Weights of a small transformer language model.
Size: MLP 640 ReLU, vocabulary 1037.
Architecture: biases, tied embeddings.
Training: a variant of Adam for these matrices, 9243 steps.
MLP neurons of a small language model. Each row is named by its layer, matrix (up: input weights) and neuron, and shows model dimensions 48-143. Each number is 500 + 40 x the weight over its row's rms, rounded and kept within 0 to 999. Numbers have three digits each.
After each neuron's rows, "fires on" lists the tokens most often at its 100 highest values on Wikipedia text that the model never trained on.

L6.up245:492529535515464529480531506480508500468478412479531514449520547461477515499453436502505510502523502523495545496527461499528439528439464524482494427450507468453519483446503525473410490549589581548474570443431464484498457581521502488537581462417508452571515439391461488506516489466431475506
fires on: "t", "\n", "ron", " an", "le", " e"

L5.up255:401492495466493458416501572492496490468451520494458555555573462515466536499452505535582539544459539576477539529493532519516485413462506481505486522437542560534519525519447482469458540546476471454475529454551502492458510506441524433432525468512512563490523528498484557465535533473485454514
fires on: "end", " D", " T", " M", " H", " W"

L5.up371:495489456533514462425550546528525536514552478431515543553541498557515504488511500456519495550482448562397544527462513512568490436451471510466469483455476447531505531500492516460482462491433564475479496468513525455498525462539485485523565476613470479500552509505522506443566587435490454516
fires on: "p", " T", "D", " Sp", " D", " P"

L7.up499:503579494457546525462465525482468476435473563517478484525487560500581501485520454560526487477457503560557585555441516507528477524420444484473458487501488516493554468502492583459521576447508475476455495558525495467510598472458460527494501476569544516450490556524484538562492519484456438543
fires on: "v", "ss", ":", "on", "x", "per"

L7.up534:486557480490603552465488527551464526479502540525504447476534540490553479478491496544484495502468559493544531559504572516482482533431502479582489558454521410468510519505466588534479489546515569482468528538430457481472516539438429485462468475499521458547538552544534467539510490534476449465
fires on: "n", " Sc", "ot", " v", ":", "v"

L8.up569:475472539591453467432473470501504492446389548560544536460538539504586507446527489506489555512528533538534495495550554509483526529491558490479470543423452554442560455513488515531559480540480520574497530529456486506595478519524443541527500532485523527483526492528527512514535417494402483451
fires on: "or", "il", "ill", "ur", "oc", " m"

L4.up160:522425535504459509526533459415506546509492508460464539496497508494451464508483515480459512523493443524440489500499509473499464445456516503435497515541504493488468449504406537536560494539405479560466500462514510467567424614529526494493472516535536569546547441488488477553468519491517492582
fires on: " him", "ely", "ly"

L7.up54:508475443548502533563455460440578502465497469539500540536544485568448525495531492531467474567476530521435465522421558475468477499517450517574527568502546523590526478496498583541522468457543525470506483461519515482505528474543533462446551475524514484445444471450501481528531471510560488477
fires on: "o", "e", "a", "0"

L7.up468:499506502541464523475528461490459454459588489524476485508470563456403534501584486463505496430493472550559582556492432565493505501496546503494484525509525558524509440466483561553495582480505550462487454519424509460422473555487428489486481532473438569513496504429491504425551445434490538512
fires on: "in", "e", " ", "1", "au", " 1"

L5.up224:438466525490511470458482558544508531477499542473504498522553499513537497508535492498546494537511519526458538530458531557453433460414466478513495533476419530506517542497440471452499546509474534468520524478557508461473538523496472474449506477542547525426604528482485502589473501445411454632
fires on: " C", " S", " T", "c", "p", "al"

L7.up37:562538566458492463524478418380553534583462518468524489506496500554443510459550503408460496511527479497416550373493549522507500419455469473489551572505582536503471450526524470474457466512470550476553529516479506514534500539516470493467524524449445474539555517468486471536529506448516526517
fires on: "ed", "ing", " and", "ly", " to"

L6.up257:488460464485494518465505535481564550487513524510499543476522475545432510471456573504511497530518492579458456519473497464535441521576462485586440463471516446543472465436568498497547487469490555430481456433547520509472525457443426517546486427459531447501424442413515446528515484517582573439
fires on: "o", "a", "n", "R"

L8.up74:506535471441516446464443501496499455521481519472460502521558577462436566526447535543510512514470462533533534438483455506438501436477496560445492462502503574517574514527475532531483532458520510484486489583459506475509510510561494550439480469603490587490487549389514499486499469474462445435
fires on: "er", "re", "om", "ount", "ot"

L6.up453:482434490493607497510550506478511476462519478562487515463531506518436533521524561461442462516491561537521534502554499510500557607470475455544487494481476501522444512527513473530558530418487491522451527465498464485519444517537391489539507440536531499467497493504526437592556523497501514479
fires on: "ad", " |", ".", "th", "0", "1"

L5.up377:470497442455449536538553477540483400482533482489481588527546513480497505478478511513511529504569494539538508469527532477459560539498599508554462506478488495547545455497538552409493486576579502467516534533430518468447448454438488539469497529479554545407481505485538552486564446554498600419
fires on: "h", "5", " |", "an", "9", "7"

L8.up166:515503492488440521523476478504479479565375519477485536459521526544442484487509500476541538521498479558455529450497508451411521458521538450454479559474446531503543460482488559502542534557439502471532528485528505498557478542431523544553494531546462540481541558493478550425541510488450492558
fires on: "ly", "ay", "er", " had", " was"

L5.up164:555508522503501496523520525458522579515477420504497568468488535520431466490522458494564511428538473499503545524471476464542487505557459518474465500492503438564506481430450574496466456505560535443518493525455516545480485471546546489418543495468495437589551479497527500450528531502433501580
fires on: "\"", "t", "\n", "ter", "b", "ult"

L6.up232:508482432508534521566443578542512485470517525502435497438473457460452442497526446499478502499531499527444473541503466552530462492489520457527526489439594482493436512536472557487508521477444472430494522476496477512466510461503579423435486454463465528504511483454458480569581469492493440531
fires on: " /", " |", " -", "'s", ":"

L7.up452:467527510491511515519580593452554445505490529456489474547456526543413521484465501453502536457441497470465510446439482459473483536468501475450463474536546490484485491484496541470490574485421515460443445508574490412491508411454527510523461483527481521538549498432519580431541535504474536525
fires on: "n", " I", "ild", " Or"

L5.up132:542504503478543524481471499537508467520500469515537466521519518525470476489515516527540517544378460497519583495451413523441470551494480444525470563487518469466545501477481541501528504553499463534491526502501481492501496551421507471492462517522519482492515557509452532525492509618441484495
fires on: "il", ":", "v", " St", "ur", "av"

L7.up364:508589521440540593502461488521475525530471545468434604475498525472393552551521500479446556424534425505492495502456607493518507456504527499536517456468470442558485465488460480475477517530584493524521501568453494444510450479513504507470472524399497472523582482512475597487530491466525537532
fires on: "e", "pl", "l", "ing", "ly", "pt"

L6.up196:552535576450414536518486509529518489447519463565483544478515486534470587536533515455456536499477384558469573511534482529498519535461542460470493551482498523443561456475465468482515526532518556602436445540558482508520495555522509455483444499554599437512519407483435506477465571507450465490
fires on: "c", " of", "ur", "t", "r", "cess"

L7.up454:516545439513411524485496387484448424524523454495499488520473516539553416535463518504462495496537559523540529506529497457589573480517519515490504485471541526512434493488452445525410514479514468595505523529502486556519435502484544535478459464455498422494424515512477534545584448445485485443
fires on: "ad", ".", "ing", "st", "o"

L6.up236:523552539448457464476522540479441503459476521494443529487523599466522547555515572485464521495502474518515509484492455525423464553469508546510469506544537520562509440495449450484447538470455491467474476499483489473414459499528555448484582478550459529530590521542593561529422457508511499431
fires on: "er", "en", "am", "om", "ce"

L4.up264:523500457511465518560542437427541512499533466454551517480506537580425541437515479428428469551511453504484467479537520522604524526497465475479505500510531488555493496515503504568440469488495570556500523559557495474569494549536543527448500477513486462494425499432536494559519463515470535573
fires on: "ing", ".", ";", " not", " and"

L8.up497:580478507487551482499442510452514449543481476471481507589526489513483534455541486531502552541516497465564529504524525491457468446522490472514475523438461515479513552571470479536464519441434471494471579544531484469380456462460479514469445465536495544544525494596500543576492492473465504507
fires on: "ig", "ist", "end", "ict", "ar", "at"

L4.up137:503490485467478487472435492490490571492473500450479474521514542478476578459546469500418558526564444502486507512518457491509467559509465491506471515482495574463456455508535433464446523545468559528521498534545491451608504566536475527504514526475464472546540516524527479488533448479490542520
fires on: " d", "olog", "in", " "

L6.up617:452523526483481492543519506533447443575493468472453458468489452457477424477490514477473551465520510533544491513534493502527428440484489519527478503499451469520535527552476475511524532489507549492488524575543515457502531527485512417565515547473509507494476463543504480484547489497421541542
fires on: "h", "th", "any", "and", "ad", "ph"

L7.up307:485493465535589522470427581503506588549436452494506519506492501461536464434525484495549506463538537477460525514440528488545571541465493498506456490469559528496491531535530562525478523511485484481423504508539479539527467519496503453498493580434490521576555519466578471521510482513512514572
fires on: "-", " \"", " (", " w", " k"

L6.up159:458486488457516425469574482472540481490479522480574483453569493487510440554523451471432503546549512531492459486578448461544485517496531501535506606496504534517446540607519511456609542521417560489512505520435462459542509543504431530437494488499476501458398530452546482445483510510524462518
fires on: "ec", "emb", "op", " October", "up", "ric"

L4.up417:527554476463473539443486536521506546475474483445462524456503468470490504559481466508464525549474524518486600486544570476510531553549525476457422423483471557485450459518550505515529524492522557562466559552483513482502484563534462519544485499515586504517403425461466485515476518514447490442
fires on: "t", "r", "l", "ell"

L4.up135:498474536478402517480474493434506496472464569543488523487498499552487566554540498446477546514514465526536471544639531521476463613484500547519457515462460556485520505489464485506553444524540542524554461522550507540545463559530469460513491507507539458462497433538526536560444478557544502472
fires on: "iv", "us", "ult", "res", "orn", "ir"

L8.up89:537573465429439534489472528522541535476482540502460597459532502482556526553514497470528534528522453528421504533491502439545553495473521493496472496454551487563529472435440484469478476590566539500482563445494489528495441534475518524503550574435473480433499525503515596489506470463508460542
fires on: "est", "l", "per", "pl", "st", "p"

L6.up518:474515516487536473547534539475482551508405548507481422424473462509440533410549544502449535470576475489510510528526491599518451485472483536424493496479451533454381532506454468478473482457468526533509567490564512499503529524580512452463551566465584488464497478511554463507509504463451520475
fires on: "ing", "–", "hen", "ten", " all"

L6.up612:505557515428470435479504487446515500519431521471578571530569529516505508611454502518572551537497478521538538483512509491492485507423491493527466533456424533508524461518467470501476501492531542523521463499570489384476456495537497488525483507592544527488491510504450519488519493490519447532
fires on: "ist", "p", "er", "ep", "pl"

L4.up123:586504519484524436443509445537489533578419432529574518560559447513559500556468509493450515512493515474520526465470491448551501470518508488510492572505474499494522489505493501544419543541463504511503495552525503397481431479605466485453546534523529536534458530490464507556508517564484505424
fires on: " p", "ig", "ist"

L7.up443:490549513496458540451490545430516503487531566471453544459494508485462476407489488482509477522521482515498469480537485411552496564456612473504477488517497518429514422470557583464501518532487522456461499497520505492486450459440544481507455490489455439602494562470512506433532501502461487457
fires on: "n", " kn", "I", " I"

L7.up505:488481455551418482525599448491462431458582402491511478440476482537521414536485494481586561477481484476530565554527488526510533477527512495564514469525579521477473515472546455458452490444556513488457523454470510488526487533441527553477507542511464537521503510480477512590517478508442433435
fires on: "ou", "o", "ad", "ong", "ack", "ed"

L4.up43:562485493463527504551525467517519573489524487447468561549559470596458466515568472476511474471494428513499536452477530431545540507464441485497451493440503508568552471488503437487363523463507501499476505483451478409465549502484552515444550523551509520518478535412501520528539394412476534473
fires on: ")", "ion", "ation", "y", ","

L7.up537:545468444497571510522516542556547534535530541546466484447493482483452483456525433470541543539412463531412580549503543464519507516435487460514542495482567520482507521502508533503494565518510531544469533485562495517503585432469530431470520500523523452425522494449528508522561511477511484547
fires on: ":", " on", " –", " -", "-", " /"

L6.up405:521524472512518511527489526557473480498535538526498465567556461514523515408441526533554463519520538498490518533490493480453585450572550455517450523460531533486599417474518523479513483558566525476541499521473460510509462488491497458510495490438525467397494612492545536508604494534513467425
fires on: "3", "9", "7", "5", "ir"

L5.up307:478484478478448491526519502511502383538455525492477470495481548520525521477510487483455439425528585508532527522441515564516541538449564447455424584481505481524454518496465513550473502529524537452562454540396478479576452527522424543562495514385486500495495508459485481443541503548424544524
fires on: "0", "1", "2", "8", " 1", "3"

L5.up0:516466500483499495518449581456500528477476495562448590479500492468440559495492502544482535471531496465419504513482508513454515541443541444543500481504501573471485505508514409462458545597516508506492604519527508500537560595533527480460539546443554417517530465524454501497527411491450518479
fires on: "ed", " d", " ", "u", ",", " 2"

L5.up361:535470553529437477524461494457489460433484566493527553525509532487509536506598461543488472590500476477418497535564545551521538515532524516511528474468489527502529455458474517496489449498460546475531548474553481496517475546528444509465495521447487518520513485427493554548515497515437547493
fires on: "ated", "iv", "ear", "at", "ult", "ut"

L8.up523:517449483451529430490551479486406432513508497490489503533549473481545500508575472523597528501518467543566533542481578505491542486485432403453529572465468573473462535552517489517488508486474481502492474471544530460531497492480445525432465520563487602445502468551472490530536549538456475541
fires on: "end", "ill", "ig", "g", "ong"

L8.up78:499472491548488516502452549482557455490625478501507449464521488531484445444530500461477476548462579454471481591497476570467543558492510464497495442461511481546463488570502483538512489481560504553425539480470487488572488486570490432561511484438540463525473487482530425522537445497493544558
fires on: "0", "o", "th", "-", " 1"